MLP neurons of a small language model. Each row is named by its layer, matrix (up: input weights) and neuron, and shows model dimensions 48-143. Each number is 500 + 40 x the weight over its row's rms, rounded and kept within 0 to 999. Numbers have three digits each.
After each neuron's rows, "fires in" lists the words (lower case) most often at its 100 highest values on Wikipedia text that the model never trained on; "fires on" lists the tokens most often at its 100 highest values on Wikipedia text that the model never trained on. A number after a token or word is its count.

L9.up894:475496582487467508486480443547526513540494517551445486511495518540546469524484526474478552512451425602435554478494496444506601504454502493536453484508493542479421429586418506559469462526541549484486553570498472491448498515482506450513512448483455500559550545515544484487445519477516534533
fires in: "in" 79, "from" 4
fires on: " In" 53, "In" 29, "f" 9, "O" 4

L2.up435:490429516516496542465465459464495494606542438511485498494550516437482545542489550461514476522496454502523505434510516434450497452527549576468497515536544532532477557560499531507531458519441495514485467559400497474564506488450476448479586503518467549471542485556502553525505536517498611506
fires in: "was" 61, "of" 16, "been" 4
fires on: " was" 61, " of" 16, "if" 11, " been" 4

L17.up705:521542529496420507506539450426473484541482519490500478464497490526525481496548497454499518486560446546432523493494465535384496462481462485506475495570495491552552467592576461525483497524552534491595494479493468422487508524489529447486562484525490425478470537484579466510522497514518489569
fires in: "in" 34, "at" 13, "caused" 6, "by" 6
fires on: " in" 24, " At" 12, " In" 11, "y" 7, "us" 7, "uc" 4

L7.up831:540549475468480473514538533527500515523509479501502505476498470511449490570455534478473521551511462517525540448502553449551540458515428582517457448445434509534529461523499463509473505484391495513452534505439477546533442540512443542498489519546552474523465518490509490574590525510422497510
fires in: "s" 85, "its" 4
fires on: "s" 92, "ts" 4

L17.up782:541531553480597495423528497527458512564635495614454455425578484482531477442446448495445498443515496513496605502490456495452464519524523504483491511497481508527469524487450497554509476423570501510481447538490470463486502580472554528457513498510509482520444415534531465493524562501499507550
fires in: "from" 34, "to" 7, "with" 5, "described" 5, "added" 4, "senior" 4
fires on: " from" 34, " ad" 17, "c" 17, "i" 7, " to" 7, " with" 5

L2.up308:508551470509499500499551415428536518456532529538462491508506474482513533441487522491512521483450535475495534448499435502522543519499510533531500511473549469518460470468461435488579389497512489487431478524515550508506494501527462567436465391515467544516468510508499489432573548485469499551
fires in: "and" 32, "by" 27, "date" 7, "during" 4
fires on: " and" 32, " by" 27, "ate" 11, " to" 4, " during" 4

L2.up834:521512492467458543535581473474483539425512543469427532516516498431474450490517496530472496501466517533498562481610476511476470453526485582523459515500520485498475520463489519495488477488527500506521504523427444572455576485519530523443429471594483471517534493487464512516563521490469506462
fires in: "in" 50, "from" 12, "during" 9, "by" 8
fires on: " in" 64, " from" 12, " during" 9, " by" 8

L17.up909:540495446454488430557576498571452496463551427422485509507495499476467493504455433480439497493536436487489432515491485520514507398433538495466491520575491417538538506506507471404572528579504521496529493526467453552476504451526485513513537530533488474455402560491511439499513448597477480488
fires in: "s" 40, "its" 6, "their" 4
fires on: "s" 43, "ed" 6, "ts" 6, "ing" 4

L2.up120:504509550496421488524464536554484521523462500556539594450420513503530547492415463529434464497490489544508420525516537484444480514443472491524583516567494510462530529540519474500494426538475519548473501543530463505517499504449478490521487491537494531540412509423469487503501467519549478587
fires in: "of" 99
fires on: " of" 99

L2.up466:525473520434542523455414513459497588502521501469513437432510518420518436474510489451523482527476511522547472452538461501529506495512503574474479502536458558482505604538561411518438462526524474492545429510514542534487484499492445524497552422505479559499534497512518537474479453537475479639
fires in: "the" 22, "of" 12, "at" 7, "have" 6, "on" 5, "in" 4
fires on: " the" 22, " of" 12, " at" 9, " in" 8, " have" 6

L2.up70:503547503495493512516511517546499505460487514505547544511476530432457417487492450482443455490440520526532504527464542563499489538456531518454589463500497521572473503504467532494466490491484538507524472467499490508456490535544525385491461460558532462521480442428564450502488525485544515531
fires in: "of" 41, "song" 7, "congress" 5
fires on: " of" 41, "ong" 26, "ik" 18, "arl" 6

L12.up116:523492501552445516493481521486504541474459592443462558483433539498515488474403488484467481486439471446529489512515476537419476543606427501554536530502464509528559523546497496467485522530448520497541507513411467518500466496513522616506433515588530444520442455466596534533528463485436542556
fires in: "he" 19, "there" 13, "held" 10, "while" 5, "help" 5, "hearing" 4
fires on: " he" 61, "re" 15, " e" 6, "ile" 5

L9.up239:477479512505552504518538554501538546514521480502439501483459538550502488477474529440557454487457485531539455468538470505543542466513496452456498469538504566508506513589501494524466525506508536567470477522573500515523501497615470507437482532494530522508497477493518524540483472411470477606
fires in: "in" 20, "to" 10, "mi" 10, "total" 6, "kilograms" 4
fires on: " in" 27, "n" 12, " to" 10, " m" 10

L12.up732:528530521408465509600499506494451512499442472572556424450501487496506478533471515495487504460487483557444530493530482548466526548473466531465485431550497487541479496566478465581489556461539521473496534496514510567477454502495476600482513538527551503561484536462578481510588481526431457493
fires in: "the" 35, "website" 8, "system" 4, "its" 4
fires on: " the" 26, "s" 14, " c" 14, " The" 11, " p" 9, " sy" 6

L2.up738:529552464515465403434524454550519476556503446503492526495559552444504450511547558483467512524518519574417529509485547417505515475459528477503537417528497499445560532507458457493516486553425485454576473521559496548516505457510456532515558471547464524541484472525446509529557480534451478538
fires in: "which" 21, "used" 10, "had" 6, "has" 5, "also" 5, "who" 4
fires on: "pl" 23, " which" 21, " ent" 13, " used" 10, "ivers" 7, " had" 6

L2.up35:490503486528472444549599479570459518458465473493517515484525523554415550569464510495463465502413495564499585565485490482446462505511474495479521429518446492518505439463525497474449493452493432560575490562430459498526501499459466468427436493474529510534490462520462538473497515516517535525
fires in: "the" 22, "a" 12, "town" 11, "open" 8, "owner" 5
fires on: " the" 23, " a" 18, "own" 16, "her" 15, "wn" 9, "pen" 8

L10.up285:474553491438525487491561488503514552539417476472497451520508523505489507505503476519447493437455516473475458503557536508548525559491414510486521572497517579507513454555512499494488464507421523561545576530518470484527465458466498493541473534469486445500531566408557536552524473554514563517
fires in: "the" 43, "s" 32, "his" 5, "original" 4
fires on: " the" 41, "s" 32, "inal" 6, " his" 5

L10.up662:563550551477484473463434558519541517530492510470514525525562512571505565542458429578470428544476530407524417540504406521484482533469556551489483503489505558562535474497510522534491502529478488530562475446464492559501528436499458574539482559571498526435512484474521462472415466479495482498
fires in: "of" 36, "that" 14, "while" 8, "early" 5, "there" 5
fires on: " of" 37, " that" 14, "re" 10, "ile" 8, "igh" 5, "arly" 5

L7.up654:480467531504513520437505503521435497491460475567481487529554525506454499529523525498448513545448484487636503456436540471529503488555444507496491473533484573605575521425534512562437464465432525531526496556481478478474528470505573457450407462535512498471538529539508555509533504462492519514
fires in: "the" 62, "of" 22, "in" 4
fires on: " the" 65, " of" 25, " in" 5

L2.up533:553529474489546486449457413513498509534427515515465534502521559489519493456547505482456484485530449486498452512488496526493494566529571573462568522488494442455470495583483435449528499602491451492550523564492489526492464541531487527533505408535483516565446497477549492432487497480440525539
fires in: "has" 41, "had" 36, "have" 18
fires on: " has" 41, " had" 36, " have" 18

L19.up701:488539528477548554477509513573418451556518481480528495544492564519483508547557438414488503456514496498477548522541513492524459493497551499466568506577497479460507472524554458429519491439555546513520496536475510520520528502366499457499457512479511531497485466482561500498553590528442517490
fires in: "for" 44, "to" 25, "on" 12, "with" 8
fires on: " for" 48, " to" 25, " on" 12, " with" 8

L2.up866:505510582562501531514510518557453465574521559557582511501488557444511539543540510557604515549473493535539484553542517475456514498537526447506441515462560473524499499478494477536525482533477469426475521559488508494485579456506539400507487518513498552437555427500484489548504526445477468554
fires in: "of" 93
fires on: " of" 93

L2.up458:496492503504472499506418423536408575488509522578436541498483492492438487546548541549451517521437486532533504514544478473572459465497488523503481502445583510500500509540474495435553523499477468554482475519524428519510495468574567491467524503596498467460526480509466487451544496481517488552
fires in: "of" 46, "in" 22, "during" 15, "career" 6
fires on: " of" 46, "In" 22, "uring" 12, "areer" 6, " during" 5, "1" 4

L2.up691:497463490524502549515448543520463465566513477520471493407493530433510460542524453472512493527463432502455526449487525467495508544481478503496463464542492553478479515448447496541461444490538476524586539544470494513562464522522497570511548505475532513496507551450467487497532526423546471467
fires in: "system" 16, "against" 16, "under" 9, "use" 8, "using" 6, "usually" 5
fires on: " sy" 31, " us" 23, " again" 20, " under" 15, " sup" 7

L9.up522:556532522516530476558482478517524580521555517478534515479490491502510455483497578406519457525442436495485473557433522526474497458454545447583530485538489454488552468453486464489553459527485494521475501499464522564524458543460511565424422477540463465544404481500426533484527514481523567526
fires in: "into" 14, "did" 12, "held" 7, "there" 7, "to" 6, "must" 4
fires on: "id" 14, " into" 14, "re" 10, "ed" 9, "ld" 7

L10.up387:487558510432511500502515536516474519481458532481471572460495508496507461471447547506452443458514500563466500440595523525420439560478445484551553482494451476555475432503505512563485559530552525459505526474432488538496556499518483545548468511482461491521531558431486482476498449550507563525
fires in: "of" 36, "s" 31, "the" 5
fires on: " of" 36, "s" 31, "ic" 14, " the" 5

L2.up777:519571415450552497541462514537558455512560462443465491485448575420493519552541532481500470494586475530578508489522450496468460509478497489530505438473459560487561557519550471535533420495496463477517540522481536511532525488440418529498493563536446504561443501587560484543547409515427490544
fires in: "are" 22, "they" 14, "to" 13, "of" 10, "at" 7, "been" 5
fires on: " are" 25, " they" 14, " to" 13, " of" 10, " at" 9, " be" 6

L2.up296:473472540444566506524562477468457431490511519508553562529480538515553507544447428498475545499407456567541540513532413485516452590470524563482492440536510439467564529427502505468482565498472480476481490547518507556483554517499497541490493474524515498574507419482455497537568492515428539428
fires in: "and" 53, "after" 18, "for" 4, "least" 4
fires on: " and" 53, " after" 18, " le" 12, " for" 4, " to" 4

L2.up467:575541518536484435573406501444530496524526570472451426443596534438493503531444515532518516464484483534550476491460490545517557495569521498459449505562523560497427489498566467505471497511525505489491521474497567450503487511535494490462523532542477553534483485553482498482511491550518521493
fires in: "to" 46, "different" 4, "into" 4
fires on: " to" 48, "if" 19, "ific" 8, " into" 4, " ab" 4

L12.up910:573498473481484421534554475562475504494513463507449455506452496509502473507541475521489472511504513563489492528453513477446541489539572566491501498471573552573540453496559426413531529423520522499500531481475456500421612438528533506504473472466549455424503512470481476522540513529473507471
fires in: "including" 14, "within" 9, "included" 7, "s" 7, "as" 7, "against" 6
fires on: "ing" 25, "in" 12, "ed" 11, "s" 9, " as" 7, "st" 6

L6.up957:497417527471546505475511430509508485531454510521601522480380508468537567470454458539476498506491486528521452482452551517476489493556462498425596499433455504483609432463454507478488570444542536546505554463542545502569519500494484549485548513511475429533486462493452560480507477565516511521
fires in: "there" 14, "same" 14, "southern" 8, "following" 7, "singh" 4, "another" 4
fires on: "h" 21, "re" 14, "ame" 14, "ther" 8, "ing" 7, "her" 7

L13.up235:467485538504502526458506524543411502473531549514497450464470557562464467523483518468511463511466496512546502623516426428542441500519428500488507412518438523568520499518524537463439438512516503489480428494490477487452517548548502474570499512545556489439512527492538467548488507485519469550
fires in: "of" 54, "cemetery" 4, "semi" 4
fires on: " of" 55, "i" 7, "et" 6, "id" 5, "is" 5

L9.up87:501569557534497500440505524509435525505556465518481421532547558549453479529545465552455483534529502491563447454438452473495537518458483465455491484481450521498518558495474470484518529511466483502524472571431524483594447519375528513519511480484517449538493481521465500497507556480413457510
fires in: "votes" 19, "died" 17, "not" 7, "demolished" 5, "democratic" 4
fires on: "ot" 26, "ied" 19, "em" 14, " not" 7

L19.up291:495545527492455485488531526398520467530593523503516534494568512510464450485480511472495542575460518459467505537508483499397506556481476463540549464541498539465519495542556500460459471465453518433509509496449456528520608496381539494523529551443433493511536458507495454481513515511501470449
fires in: "with" 26, "of" 9, "on" 7, "held" 6, "and" 5
fires on: " with" 25, " of" 9, " on" 7, "ed" 6, "ld" 6, "ing" 6

L6.up715:539437556468541536486503521495436502423589550508493536443523506555446485505536507496457485539494432558554569475458491498498502539505490509595465510484494503503462476522503502462431534482451582454461530508552387474501498483490516460430531455525514532524519451540467473516498474493602530479
fires in: "in" 55, "during" 11, "of" 6, "institute" 4, "around" 4
fires on: " in" 66, "uring" 10, "st" 6, " of" 6, "ound" 4, " In" 4